Part of a small language model's weights.
Size: 14 layers, width 384, 3 heads of 128, vocabulary 32000.
Architecture: LayerNorm before each block, tied embeddings.
Training: 1060M tokens, 8846 steps.
MLP neurons of a small language model. Each row is named by its layer, matrix (up: input weights) and neuron, and shows model dimensions 80-271. Each number is 128 + 24 x the weight over its row's rms, rounded and kept within 0 to 255. Numbers have three digits each.
Before each neuron's rows, "fires after" lists the tokens most often just before its 100 highest values on Wikipedia text that the model never trained on.

fires after: " |", " total", " of"
L6.up198:158151152078129116139140106130057156101127127147145154121153163087099094188096082166145138127124169147130116140178130145115111154092114126122130121103164110082117147116142119107107112115100077154153119144122120196107145168143082100172127144110145104122120093078129157139177145119131131157157099129139171138142079110111147168085145124067125130132107150160179105126108169122159112174144119134114136154123161100117090141150096107159141137119138128090159128134122134118131160121119115130118121131126119138124130141133138142148088104134122125128092112163140107133115133101177134095

fires after: " |", ".", " 65"
L2.up215:135138115108135135125118131180111114092132133140129158127116156093125115117143106131165118117123154065156099094114123155173171123118125173118165138119107164111127108127168113155044106144160133146118101142137145138144138134102075116139123131154151130087114135101114131188155170117098137155118130157102121123139156085155129144108139122099147165133080125107135145135098135142135153126121100124161163111138115102102127140088131140121139135134158111133181132097101180095134125124097121151135126110160160096137095150167139131136093090071123192101123123123136081101133134120129139109

fires after: " Re", " ", " Pe", " Je", " P", " Ku"
L6.up894:089107120106136122130135121111117128122095120088122116142185145134112148113086150128112128131124136095158121128124116126140139139129144150175111149122116124130158138111151103134183172161107098157135184120138085133082099144115124134115135136135117121092134103143104102155121143089119129161173127142139109110106128149191103166126147140159161169149087096114100125120162180111120164140150143142114127105107116121135150151129178092121130041157106126101166123153132123139101175160116142150127124114139106136093136162147113142145141114124160131177116089116133111094106106127101142102

fires after: "==", "===", " ==", " ===", " |", " ===="
L2.up1311:148168098141157122108123102157152156184117117119127127109137131127097046112111129143141121138137102117160136138150174112154131116154118099089126155175122115124099072120110076141137115158139115150154127123128132110112119112101135175129126110133086125126123140130133112145122146120143170124183163135111136123141140125149114140115110164105131109071132143097134119109101144115110121094111129083117136128163163120132138143100099121096160117150116106148107130164134117150126111152129166094194164165120144126140113079084136119173132132151114154124168093125146118138146146162132201127

fires after: " |", " 2", " total", " of", " 1"
L6.up608:116134102124118134101128130114081145117144132128160156118173095117148113159114138120136134137149127173143132171149139130122151100126088116116152128136111167154172122095138142083149146127153103134160140137168132127152138140083106137114088170190161102132103154146096149142134125126098058110131136119180121175136149124099161123093139131131109120091125127177134116122120150135127127175153091130168098156115135131100128154109129144097146161125088122116173126134098118114094165138139135138111096144120133130121134155170082171134108082125169107141159133147153090165112165065110155087

fires after: " (", "\n"
L2.up802:151143113136109141158151166172105163120131148143132126136148101091087152125141075122108143133106129101131080122108153094111105136118143118148132157091155132096143182120106118122129130163133095116133103137153127133132178125101119152126150098125078089151162164126138130104125174122137142119137143129156099112138159095095120115104115126127112160146099150113119108115131129105080150112108169111112138131119148144129175145141118099150099131134100107122169109124135093096097124149133105122149116135113151160149125139115102119176157113104121102139196134138171086109131196135151144128

fires after: "\n", ".", "ed", ".\""
L2.up1533:128135142115114095145149152170168133138120163120177131119125159136097117147145148134121147103125147088137096130092115120106134104134159139142114138075116140124109135140127158117099121172138148101138124149164093145137144167164132148108161099100093140128137121087166096150112155116130136124113157123110087181128125094107093064116122108152107138157150171160124117128171110107099151133136122112132143138085161133127165130133106092129089120091142150099153080108091128071097121151106094134125126193157127166136124164151104150135144135107123083124139168124109112120146121126171118152

fires after: " to", ",", " the", " for", " and"
L2.up58:118112122125083126153137149161061124106131145115103101139113114144125152121174164135147161117157112181126165101130169141154123119158088120110190152135063137132142134151105135122124161126109131106082125134114138105147121151137153158124094099118123109159133120128120125119146075122089150141137113128143122107127167146175113091098152122109170112100139164139115112138144127146093126159133145093153114110176118114117131103169099121124161123152132149153107118133118113133137045092067148151150129111171145167152131123112131119114154133132156125093145076117149088088168145146123122152

fires after: " |", ";", " 0;"
L4.up1407:102152095127112171090159115138101143094121158095143115156123106194079121084130139124104124118126131117130118146170124090097102103124125124100136153162115103084112144145095114095123128125117105139117155118131151084088117107099154109110110112133110140124110137158144111107146112143101092119097129079104108117108114100135140121070158131114133166121146118119115168088113128113156117106100120185094120078168190116126134133139111137103165112141096126112149113106147128136156125161149110126163126086120152145087177110127149128146084083106137172154115098109135068151156151141164121127

fires after: "\n", "|", "."
L2.up734:070172125168132136144090107142156104093125122122181114096097112135143137140167157167171155119155139120120129137135117098099121148110092135136137127136134196132117135147096151129100144131137122162162149137126091141140117114160110143144162113132107093153164144148135126102077136161103153130106106132124098131141121079140097075144151091135143127172077105162081160127078092138079082163072142155139104163126105137153116103089124120133138088114161139128094080140111157101123139141135134147139148090170103089133093160146134118135127157121165108124107114096098143126146136120119114116

fires after: " the", " a", "-", " \"", "ly", " more"
L2.up103:102108127140141180169167105142123117126079138125101162084117179110113112146106128170153141150135161130109100126139124162146163100165133130160131150128161118115116117092073173139120129132105134129142109170099112167126115116119121135117127137092118149070128119097136127162176129145116164144171134094112153149078092145124107148146087155136114091114102165131112130097134108127124136126142140133143115149151084100157116138108163122114095201135124134139139128097073162150123116137125116131170082125131148109146137104135174143116120139152174122121169100180081130077125118099090122131

fires after: " the", " of", ".", " The", "\n"
L4.up662:138169112121105117139131087120107160147142132095125128122123135138090154140123145121137074136160156142143094144147129115103157146136087092116129177134105090145182121117157117155071168138103143159131157125170113122158104142131134160107137138119136132110136119120115144126192126113125097121135133099098156153134104154154079164122130115107147126122164114144132163167110130121115106121107159072097123141170168093182145130121161144110090117150122091127125146112123169145114097133125101125119110128128114124136126118127122180151162139144099101165081099072111102103083145080123141106

fires after: " L", " W", " long", "L", " El"
L6.up931:133182121146131105139124106158143121177144161126185129117108137163136153115124107127131150118097148151124119159157149138118131143131140131109114144139153126108116106137140155150156133114118157129083105114144196072164119131127152087140154149153129131121116099102095117103142093143118140144117166076100139055136104136142087121107138155123110147108146088165166103199149154148104141144128140140124119139112131141140133143131143086138175160103141115163122142150092106128135094101112113122145107164097187134144130129116150145127139134131091098154111191171123112169072145089113098111

fires after: "==", " of", "\n", "==="
L2.up814:111144104123088119113173098173125153141166097147122122138114136157113117176107158134148121126141168154137099120107170112070111115123120056164132151126180148135145131143135139152172150112164122128110149127112120131095114121159145144121125119145126146194110134129117124122143146096146144106161188140116130109153140121110087113087151118106137128136121085069122146091191159105136150160039127148133115110116141093130170149139122128111154147155119123124104166153165126142131173125115104132107122125111134118114167123107172155095146141159087153121122112115088108103097129160157142122

fires after: ".", "\n", " the", " "
L6.up976:086118137114125160133190112121130119093137109103109119098161109120100132126079147133153133126112108095144118095153147128116142136110122109103168135143104137092100099135101140113115103148102121125151124117111150108144151116132164093111124118094101117129141142091134107125088192116105091130143153158145157144111143140121131141131145136106133112114108139091107079114130170103134174140118156118117085126113095167152119111140079111148118130122162150082111113142106138140167105156130146140116105174115162136128154167111111172097173140143110178173171122157169153113150123126139135107

fires after: " |", "re", "==", " to", "-", " the"
L2.up700:080119133098101137145135152149101080112162172151138099092119144177090116092161094143156114103106118181129121140135171120101148120139150117113146117082137101159101144135130103126137142107117136155117138169120129146127118126157130131098156077128124139128132114181108206142101087132123114095159104111102121113133116137125102128091152138156128107121095151146121133080218165128120128160103135137104167123151108080086135118146113139129149165104142134139144154107128139169127104157105099134165150146130173127137113156111113099182135121130180088138141150109157093115124187133082137091

fires after: " ", " 0;"
L4.up196:145160169111140135114106163101141090125149133171120160099129133165074177102078136143110097104092150142106125127138141124146085145085103116148146121137092097109116131161158076144142146076090117156116115174150141151130129147153108151123098070141124138112146089110116103143124146113159114112149139076091093157076080179136145122130125131114113135121130146140115168140126140103128096144135165160134146121109107131120125119116104145094146094107164152152131115164121132153151142148071137105165112099152123120128192136146180107144121124084170163142133131113139105128077090158092131104

fires after: "\n", " |", " \"", " ("
L2.up1130:134171144157145109135124137124131164123178152146133070143112092126132167109161157144119139146135169085119140123103135085086126108103141093082129158148143098087110105130117156098123160101166129132102112139146105129153111148099174114151104117125142146125111128088090122153142131098144133136162131148143145121116081126127122133120140149070146148126106156147080110090135109151147154150120145139103148173092094171134080145105090137084106167087120147111108135125132112153128113136123147162144118115090091107150164131155137113121052141103134100133139122140144147113102137105114123111

fires after: " |", " ", " and", " /", " 0", ":"
L4.up446:157143139099076129108102087136101150128103147130140129164130130128139132107171111169124150105141107141083136115110145133080161138136106154088164107128132128153125128118171143159125120168091077118103113128111146164096143115079132119106122105112117119128161095110120116114172136155142158084169163124104141155135098147187153134153135100101131156130111151141160119103146115086171103156169175107096110101094140093116169177135084098131130115123142114143171089150140156158153109111140126133140142149163142126132155141158106132136090142124133126180125097129126168109154145132148138105

fires after: "\n", ".", " |", ":", ","
L2.up1347:103114112162122131113174124156125108143152136123143139144116132118129187132159138107111106151130173085155123093114067101126111162122146071128111101103145154174129106135097168075092112104110118147159117085097118129109138107134151116131094137147106102116105106107132101138137118110113104144126141133151111169114163131181145110140187135143119122173104119163150127106072115181148111110087132158123084126143140200144145163135123123096112156103133153102085131141094152165145141137152161119162181160141112119113164128145139134088126104124145140089134105121150160153123103109129094124

fires after: "\n", "|", "-"
L2.up789:137142092134111120162156151151115113130134113112151163103123137129144145157117136109155132160148168106072146141143081120084114145163111120119142151147131147126123099061146150145098123148130103167163128099106108133065076136115113111118111141094123156178114167104152148178161141128109120136122173142147103145163141123092162143113138106166112086125139107183101122124138124121112098121080132140149099141120132138135151112093129120121137125106142128093110132144157131161141130141120128150133145125155067089089152150113120112128139149055136112134089115170098137147116119125122103162

fires after: " 0;", ";", " 0", " 2;", " 2", " |"
L2.up1318:143124114074152094134128121147135176131150124133147105112139112190132099160134124175133140148122133176159133118168143117089122151137079119056130135098144125116125121122135109110115089163113112098153116109143114159152100133129113107174112138106138140109087114153115127179150121132140137182129102156106093107111104150120130134116076130142131115124121143106121102140145115148131102145107172127140120157111118148141146131133126099167110164116103120129155153157163158129079126111093112164052102163152124098118117136111126140167143081123109137143155111127107088140115093146138101136

fires after: "\n", "-", ":", " Time", " zone"
L2.up1501:144116115111130140147173141113123150108133142110134133108099123112138144094151124151100089121139158139115141119147095132164203114177111136114145158129157154085106119154096152136135154154132115186138111142153104126070167123172077109107122150125097161194120163104146117074143119125113126150143095115098142093127122110111124161089152137155084127133108081066098127151153096103131102139142127121149118147119104135132126102127118139118144112170133133067135095131167095131132158118106120157098113167139122153160144118141118115112097159177141142103136097110112129207129113132124145119

fires after: " the", " ", "-", "D", " D"
L6.up565:126064135135135136134160098115126126131143150123138100116152119127086156134110098124115128103110128119120098131140150139173140120156183140126090152144154138121174085098148138109115123173108142129123145100117100110158135104138142125117165102118093163118107095124127136116188141122136184139133115095141135168134126148130149181144072110068088160107172180080141175124146141138172102075135142125133136128122148086160139103151120122121092117140149099171111130144120167112130127195121070128127115132084099129105134137145106104134139136144135100102112136160078145105121104162141131145

fires after: " |", " ", "-", " 0;", ";", " the"
L2.up402:100101086121150124099150159134145134144161070134117126104133132151143139144089154142162119127127140131107093110136179141073134113110083106120111130116196169071133125133158115098127134141150096116083177125137103138129093146141107165129139155108100147118155113112082111114161138115139140121147139118160125092156097191096154147134117152092139132135110134131136110138137134127138070154113109116098099148112178083134125152119166109171153115082145138130102149118134142129131094139169101173127126113141140151115108122136121087104082080101138091128137132187103131094127160091134156137

fires after: " =", " ==", "==", "\n", " |"
L2.up1380:140136147127098152090102146131122108154106122106140118134113120154100127135093109129105127093157144113130182104138132080107073183114108103127123139134171111118114110103133145130132132121112116089134168082147118111128127093094131152117088143151139109126109094123081102156125139136117152134095134123118171124127150134143122110130134173143124092145098154150124116114125167127159140097145154149140151102139120093131124130154075112146143123111111171102159125156106176133173127135100129147117133115130142169127164111150108105086146051090125132115122139130091115117145181117087116151

fires after: " W", " L", "W", "me", " D"
L6.up785:174191126134133087145115139162143090081160172119128153102164200106110143167137140135116126141121108116101170161119109105133130149139125106109111141132129123127127105149149135158132119120089116139129118105135189103157123117122112097139148110120125127121107143104083142120120144172091107139140096106099153120137121107118151161134166085144154142127114158128138150165149114183188134127104096166150154138116134117133118110152114136142106121107114142161114110142133085120120091123096153143108102081141123109160121142120114170144097131122142168143163103090115148144104112124160130125

fires after: ",", " the", " The", " "
L4.up371:154107158090165168146135103124104140102115184142127121134144122125085194106159145159121128107174117084097127145093150158161136076110119135125135163110145124112174146119131120180111122118131095124136151127075162117102145132145121109152065119158162126137135151141109111077121095103126124150122126142120117155093118155094083093119126118144126122145133121125108127156158149156136156103145140112157128133129173131125143144105117109121145105100124129132172160139130113141145074163101205105116085113160123124103140157151115094093136146126110137110116130134122130108078111122129101125